python train.py --n_layer=16 --d_mlp=1024 --norm="layernorm" --attn_scale=0.177 --init_std_o=0.00553 --decay_fraction=0.892 --final_lr_fraction=0.02 --seq_len=1024 --train_tokens=389900000 --dataset="wikipedia_en"
MLP neurons of a small language model. Each row is named by its layer, matrix (up: input weights; down: output weights) and neuron, and shows model dimensions 128-255. Each number is 128 + 32 x the weight over its row's rms, rounded and kept within 0 to 255. Numbers have three digits each.
Before each neuron's rows is what it responds to, as a language model described it from the Wikipedia text at the highest values.

Responds to: Final piece of a transitive verb, preposition or conjunction whose object phrase comes next, e.g. "showing", "enhance", "including", "from".
L12.up989:157103100091137073128139143126118070066128191102091158126122183146087143171119085100147098126130115152127114104146107169182084164088175117053106099127123076125113171145148119100154111159162157055131166169126200098077126152131163097101135147172068136117174058162126101164139128147117206091138170056098160110158150128204097140111102073170154127085102145128129150063158187145150120167060
L12.down989:149133135160150167090165172085156143154158073142204065100121110142130066142120187102162151113128103131153059163118148045123169101129055127134128165143148161158136141113108115163163184132138086148069123100083105144157076144141168136139159112128209126164155181142129138093111079139123142122124125113055114132102088126101117149150108147104112135172124115187072085190152082104071107062170

Responds to: Mid-word fragments right after a short first piece such as R, Har, Mc or re, mostly in names and rarer words (Har-bor-ne, R-af-faele, Key-bo-ards).
L8.up644:150132091158116134125100169138146057136090124138179141123113062112152117099055171097073125181122122107118106115137100152087137080102129154164094148110148104151098163157079151108150149149111120127120149065067118111164126113122142149153087162154098129185100177111102142078146118149164185090155156139199128160084106136113170102133107119180159126098166153089225173050142116072142151138123
L8.down644:093124141116169133110121206131162169117149142082116072124132191091142063098133088075149085100090130132162107115114216150125115116160119117105160136149182128096181119140119174130087132106111179135103106103094112098084098114115120106114178171183132104148122105139150128181139148061134088159141119121099200161168160142158131147128103154144152066154102094129146103143103106197133037082164

Responds to: Mostly forms of take (took, taken, takes) and participle endings like distributed before to, on, by; also mid-word pieces in names (Léo, Jenkyns).
L13.up790:091154188111186144135193151174148197123127066160178112145134154095134138171053146133136104150130180114150112156138164179173089118081143103081127089097118117138123069133156119170119045125125111186158121159162135144140115120121097124112154118137153102090069188109148154084094159106158121229075124118107145111132141202155137102158119068138162121146138122149160095124099135087129092116089
L13.down790:154166115087125182138092145059130169121092060123122126148058113155076118131162157139126092152080064133167148139092140120069098115132153130053089136151141079119183155147138146099180115189170096158100085134113150118059119119141164120194137093128088112127182104116090099194138135187170167122124169129132122126149131044137075086089136120121108090142116206125167086102053109131114128161106

Responds to: Inner word pieces of multi-token verbs, just before an -ed, -es or -ing ending, such as dec-lar-es, pre-par-es, repul-s-ed; weaker on table separators and "Sw" in Swing.
L12.up550:136198128084089107140157160166158150113138153123104155117149063153155112197129116128144121068142144126174165122170113138122153111140159091135097116137144130184112171186134109140114137095172110115130180148124182137144078085141112146102135092076128117180107107178130128130100139090154121136104110083094136143109138134126060171147153170076169161149194140163150130160095112099073171095145
L12.down550:119100141174122119138082086173129062117113118056156145177071178107088125100160137141099125142104112103107117162126117080166167161181104139118153064143086104189157132080133144145099129111113104137108161136099092123161158187111196139145109109084124102105095153172153127085131157111157060101120169132185154058084114113168105165137155131127093113107076134128111136082155137115129169109081

Responds to: Final pieces of transitive verbs and prepositions right before their object, e.g. separ-ates, through-out, show-ing; also pipes in table rows.
L12.up1021:155125099089099177174090111120157160085076113135065092137124119223136206130171169105181117139161166142178152166159153148174168128108129156077149070140108103058117165118098123115142122086115125147154066129160147107108101133109075175080160170133079085110160136178152133219136107082132170150128120146155137130183148092098087080134136087104144109102090109103143143147113170136170068115112
L12.down1021:096082141111117175070133077122127116215118182152143168170120121094129187116127114048160168148133121130118082129167132166133106121126118127110081089153174115152136116069152138171158142179129069111092115126170114159170122144134145086138146124108136164057121136146129209167140102171144128080145101105130152118104165145127156085094121094123098195136139122125112116060129125106132084165140

Responds to: Short pieces inside words broken into several tokens, like ong in Songs and stronghold, riv in arrival, th in Brothers, plus blank lines between section headings and tables.
L8.up592:157125170151135088083137148112100153094102136140111074164147150179161109134144084115154164135135118117078126140165110096105113059163125150134154132145052150101147143125092139118118086020126108119162170132130150138112125128165144118139125139142055144158084166108082158086139201109127131174120128112168084202186097115143166159182127139156086143132143162104129103152194149114195136128105
L8.down592:176112054148098141171145107074101157123125137159092151077090091106054174111133084145160112165150128144225102110103095092161101077091122094111143117133112106175152148150137120077146101131133128140136208174140099135195099146166090079144067175124161135078090115162084152129138110159170115035153117134154154142143049090144134115157110156044124143109153118058094099114119108090159149098137

Responds to: Two loose groups: table pipes or whole-number parts just before a decimal (| .308, 14.8%), and mid-phrase connectives like with, or, from.
L13.up7:170168119175108063087102110177108130134134135143129099139122159109155182151150141087142135071132177187125093133113101164069088100084111154089119131154122128117103090160174080178130147104076148153104063205144131042119154149157123147142159112173046113125148085175133117151116093114127137165129120115164210119151184154156159098085140119147099115158142131083146135152162191088129137094144
L13.down7:098190148118138111128109094147111123108113120113093135211092099169152100137114109058162197147109101146103160062070113132144129126147097130118081172113145135163110134108153153153095153163120103136131123089135152064104113129116150127133159050089074174151180155154163141144123080167123151106190140118128161119071061071107131167102123119148124128179150128136072139115154118131124147160099

Responds to: Word endings that typically lead into a preposition or function word, strongest on well in as well as, also participles like intended to, held in, such as.
L12.up65:133138104152135142146090227139086140104088125117179118110159098160060156145102157095092100170146149105133110129111153110082149168100141067124168089094162135149096105203173062114166104091155144150143137156085114159150148117151145130120186177150140110098133144132125124147159103095087125088078139112151112162129123182146134110086134099141120145104144090089194164119155133101176144114132
L12.down65:190123176114165101154114119122142133105123174164138121158087140131149195114186073164140162184115105109096103146119187148164160120124150136155089104156091127149134156098142143198158099124179101120149133151136172165091115147069092137130073128140075125127140090102132164141125103128134162135127053191115121120147093104135132163160110075129175080133138112097123102113154090143120111155085

Responds to: Period-plus-space tokens ending a sentence before a new one (He, The, On), plus blank table cells and gaps where quoted text or coordinates were stripped.
L12.up706:148199094156152117133129149111144053120073090118136093107127087206108120147159089105086121171115135172138103133207144150185177097106164170161092179131091187118129063117142060117148137183105172176151129131091169132106154093137138079133114108198076121142158148132139128129105114151110053087125067094137135167105124134132107097162155166157142157112214125136162147071134174137155156110130
L12.down706:188154179147161065140140138134076118084133097085137076088093083119112160151098073143106027117109148151158146127099139131111212166125184180209157157129093126129119161140127155160123138119088139121112121083137128119128097170116115084135066128131088092138117145091103138149149119117100100108100109123130180091175197098106138096120171182127160095110116130110073149118187105119108131100142

Responds to: Opening letters of a word split into pieces (j in jail, r in route, cl in clergyman), the minute mark in longitude coordinates, and function words like of, in, such.
L8.up241:104143134137083178151126077096149165196094131112162074174094083126117148131111125145138128073110109165137186167132121133131128103115115083063153164170116076107169093119143109077149100110144178157178105118198135161185141140140154135148116139097079140088127123076084103129044125163115112097132098179146166184061123105143179173118184074137113107136108133104045118073096158100148118115128
L8.down241:139116129149174110143111111112123151119144116107201150193210100096100131141135147139097105160120144142093145180132092127134063135153093156191055104140099152153092154158153214156069099147148116107103128127095082135160184143114131109118086119140138139117120103109118154099209088115133154125169191167173101169150103109159110162134120123140162082113094160117102150064129104136142131082180

Responds to: Completion of a main action verb (final word piece) right before its object or complement, often after "to", as in design, provide, played.
L8.up963:079126129126086107104083160134144180106093130152123202111087148119165138162156125108167117111121128085119113117120104110136151150173181134114109124139138099160163149109143130134071105174166095143125101148113152120099155071093109095085146065167117111136105124175181161128153135155123141125081134086163187099124174169141113075105152136102087092130147086151133080104165161204143065120115
L8.down963:168113124089172115136141150138095157085121107176154123131144128169157146147105120103101056147134090147131151099080137143126161189115212118097091119141163096123083106108152121136132130139121114073135116166132183079121147104147176189124178107167058121114141070131120086120164125149153123133091095086153152156085129114194151196150112145184161113107120094069115162137130204132126104167100

Responds to: The preposition in or In just before a year or date in biographical and historical prose, e.g. demolished in 2017, In 1941, graduated in 1817.
L12.up914:130167138045156111085170158051141180162114146087123118130181076139077161122169150117122096175159142082144212155085159121135094165130095169090107090145140107116089134132159129138139106115173103116160153116157146118124148125180136101136076062118097124165101090171128062113144158196180145149071152101114099121142143096121149089112108099134117130070179169084121148141110149137119157149134
L12.down914:086128128075163126119090129078084099122105168122145110115120177148143119084129143133143141084137091122098137091101163175150100116148092087157070255170154149168099208119106100070122149154149138134125119102074135080126086124094166112093064167070118138092158178112058134134136095158146118104199136138125143148098160113103171130154132201179124116142149100102132111145110148156125190215178

Responds to: Fires on the token ending a clause's main verb or copula, where a complement follows: decided (to), was (able), said (that), commented (comma).
L13.up85:126189121126095080146099088160100102155080147137176119129159173143127148090118071101149170131073131134093128110097142185100105169123154091101137109127130097047073180144106079123168095184213115130136166192061142140118156076115166113111136171159060139163081100132183120118115132083137158138138105127117137192141090123107099106181094107181127116096174123122120080124106166155184183155123
L13.down85:149128109097166149156151065099187122147136142168164099137149144131135117139092132140073184063092105154132177109150082142120112177126126119175119133089101125125094151090108075100107114196156125064169160116225117119094145108148107098181126153181080086059067132168156135220132113116125145137149114157175124165162130064146143110137161096129116114097135150061137150119161122149139078166085

Responds to: Conjunctions and prepositions, mostly and or in (sometimes of), joining two noun phrases, e.g. Atlantic and Pacific, nurses in the country; also word-pieces like de-, -ine.
L8.up460:121159127147116163122101089086165132090150116096130136135095174131139180149119160173193154172143064102116150116160101105122093109159085125101114088113121101144120123168185175110083166177111133095090161165112132119118119069072110158150102090086104137141108164111105168173121104143095116120140055092144160138073203181178123090070110172140075109115127043098087131100066128178162173110121
L8.down460:158084177098153122085132134095084110105093080142092133178129122136110139082145094129071148096121147181112098099084076157099074158186171136080145105160078115135133126151065136070137091120143109155174131178174088147109110155150155146125162145157079125170134125177120116165130116170141093086122098153158150102141108184143125109108105055084155118134130096153167158130122094125077078142121

Responds to: Word-internal fragments whose ending is predictable (dis-sec-t, red-nec-ks, f-ab-ric, Linc-ol-n), plus "| " cell separators and leading digits inside sports or results tables.
L13.up847:115113131074086119126113139165099142146150168189128122162145159105057121146069138142113101079142127157106123111130139103135148103207075134169121117114094125164138137116157139152134106099067086142189129151123177093156103116119154079146154176140157109144176119176140121142131097105066088186168121153130113142068108142160121153093108051123130097125153100120201152122148108197101121131134
L13.down847:146181112138101096093081128132127120089120157117127098144163084118128128148152166171156155110104134101128048183148155096096090162090124079148174077093143098101049159132105084136128135160198140142128121127121086143152143204102097106132090062116150159149132155109160087065172106142152122136147182142102130131138132097162137160102097171119152093124150107151136095068111138114106115142153

Responds to: Sentence-final periods, paragraph breaks and subject pronouns (he, she, they) in biographical narrative, just before the next clause such as "He served…"; also "pro" in "improved" and digit-adjacent tokens after "1" (1st, 1,042).
L13.up657:158132128144126108163177125165107090087112125141137091056107200153086134172129119174085119105079124087169134115110089120182157129123109115140079183090099209154114126128133184155132090140028098127171116123132165114117097170129104099078101100161159099127117112134184121104150125112123152097120095141119091119140181124133109169148106081109158194081134119151187138118083163135080142141097
L13.down657:168138184105158071109128123141146148188041179119153144192070097156094061146141107144175065112132080128154131135130119136087129175152128115083128146157153129171172156147136156091158147130130062104104104098108109146130153141174130136151163099147097110162145118079140173129095182158145070090156069134147172121129126138069113057147129175156163108136143223113169143145127122175136140100174

Responds to: Past-tense verbs, or their direct object, just before a complement in biographies and reviews, e.g. called it, described as, named, noted.
L8.up384:122098140102172099109158076134160121120134149130156180121190127153086109127148094139091157090100069071075128091118116146186110142118167179162150109108142138088148131109173121096125111143150091092155195149134182105129132146141204125112100120150146097070113116090086110089124198087120165201143105158110073182108112127174158059095133169145104107134143102120107160113108145131141149089151
L8.down384:113152094152141120189077187155146102091117127158110162121174106144069127188214112119127154092125103099105124118114142135129105179094088098150126160101093121138081147145153126094140124166120103142145136145148161149132097090121146157156106100066044153164140125029083133147142130072174153146123095186164070159152175114167120168148169082136147124164139053159125132135129134133127130119109

Responds to: Mainly the degree sign after the longitude number in geographic coordinates, as in 116°; more weakly, table cell separators and scattered mid-word pieces.
L13.up617:139146105129111126134165105170160144078143113222158106125113077168132095104144155146121158113148090111097164124135132122119167077112131125125199109223172120124138142135086154118120079134127136169126145123113109171067124149146139118119162101150128102090145152140109136103145236119159114148157118178189098022094130081162125151164075065136117163105158121143115108200121090112108107146122
L13.down617:155142202115124105200115136109172111120126121088108149050120137154109201115070182175087161126167152138087099176110124110192111108137126095108134134138105123136139130160144123123159121126132148128123115154157143153173136097146083084112159090134140075152100163160074140174013131142169093101122139096148138134171101075084161113102149125084117088129131131140092167095043157157121124163123

Responds to: Mainly the ′ or ° inside geographic coordinates (88°4′49″W), plus tokens in infobox fields and tables (UTC, kg, pipes) and word pieces (sub, pre).
L12.up633:121166160168098120128135122126067132161145123150212148172203099121131159159097122132096124169116097106117175128138145139149040145108080146117128076152154076122171115150135135121084144121184163125079147090129102113184178172137120072161094146133110114113144079123109108121081142152155155155139121130135131121187138114142158158137164102099124138102107155154143167139166137131165173072053
L12.down633:165123137130133125114115164146098171166146118133144153159176104085124137135128121114128150172154080106158182185117126152094156105115150126078160116168109171108131158148137091157169109097128133137099125148170089174155146168129121129091106121078138139153130168120119035139102094088062168130058122126145146173090097097076071106158140117079132112117166126147181138134151146156181098104111

Responds to: Continuation subword pieces inside split words in prose (au-th-or, laun-ched, offic-ially, Gutier-re-z), plus cell separators and numerals in roster or results tables.
L13.up785:162112050189141085161179084150091126056194143090130149074146136144082153174111131114108114164095093139175125129153114139177141174151117120131092122148067145167101162156163148131100097100178204162177062134138145152142139112099151134168107146074080161129130140137149160087136094117156155120075152087080109177140185069143140085115133113100215120174107125124082065092059119097129189136158
L13.down785:086118161119154064106190145102126147079084163084153163132107194169170118103118128120160128119113146117146118133143193093141118094137159113135166077124122144104135078115122090130144077139136064069121090150148190123105176099116138121166106046188114167136168138164185116093153093143124114120137152124170103103118125177121090126163107106137093148096128103106116167123108112232163149089160

Responds to: Final pieces of transitive verbs and prepositions just before their object, such as established, placed, performed, overcome, from, usually followed by the or a.
L13.up757:192104086129151163175121102148126108120124114154079204089122060104098167131177117104167142138153093098097082143112138177174130123133166104094044121157152106079125140076153120107103089110157058124119129135145142111095136116097130101121162108136132178149147097124149085182100121169066146131118089042133124117080169164166086133116132161149136119169094108134165165078120194155179098178072
L13.down757:186109115158135104075106153096130126104145122157096073117148157128154162117098043151118155123115134112129118124110135196134099077152137115164083131103150104135100179133097169124129098174136200080140109168125150120092065123103206145132153154130079162074158082138107177178138128198097158098123156167127116116096124127191145116112126153128141125128064099112183146122105162085168071126125

Responds to: Separators, minus signs and score dashes between numbers in sports statistics tables, such as the pipe between goals for and against, or score dashes like 1–1.
L12.up844:074095120139154186092168073169146100113146120179132075104097137119134118126146096078080166127201134132182099110100144196114096167138096157128148113160160149089115125175139153152128136106154100111138080083148144181123092107151145130109178143117161132116158113102037089130069144095094117106150136117122195052149156122143126170139153128119126106100138204155161155046183098150151139142145
L12.down844:138165157145045122085161207112094187144145095154131100147119072110162176061157184164163111118073087133169135162117139144124118088188149120134129159133129113129134100190123100164118118114121118106127112132089155052154151195117123045130184073135100139101078142108147147136142150170098109117151109120139139124113133135118111129160142089163110176095191123091147107142111139147105116131102

Responds to: Non-initial pieces that finish a word split across tokens, often verb endings like sust-ained, sever-ed, absor-bed, plus inner pieces like hom-el-ess, pipe cells in election tables.
L8.up243:178122103145176114104137188121125139115153154163086130155120139098101146205114135150134169195158114110105128193097103124144198129093185119117119122166143116074158090151161160177033103130166146196087087152123156087149116110137133114122150086162147148118114148136096151131182131129123126101100101104130171102126093095083113112122169069137138130214135141127107155153111173162135105106114
L8.down243:101161125090170142122129091160155121155122073129137115110149147149073086134176156142140133127151087121079153097118126108164186165121137085173076172056162119078107102155107104135132140110101143140105104119153122132118166127151072122154126134139138152083146161047120117114128180182119147107113175139142145132147026151181161159098141053120124188071131080179134109119155138146109050154205

Responds to: Prepositions like in, of and de that introduce a following year, place or proper name, as in "vice-president in 2009" or "Commission of 1986", plus "|" separators and numbers in sports league tables.
L13.up946:137154105157112118128062085127087131130097166083145148124032102089133094117136146157149125165157152106150132132126145156142078161099089102081111105173148100134164136119135123189143187079138117080090124131080173174113147126138144138107117182148113160093187103139134139159101166110128090140143108047132174168076118143216165194077171110087128153086133129225130145119101170176161122084136
L13.down946:105102083176094189142142150093105155145145063200186079220131174062122145160154128151103113138172091140210105114096089125163140049101156077173136166115121151090165140149215129147145176152069056172154122159116082130142097132137142156097156137081102126168105177098046151164091147152107150118144113112098122132122117105151105150133086097131171112143155180159117168148142121104083131140122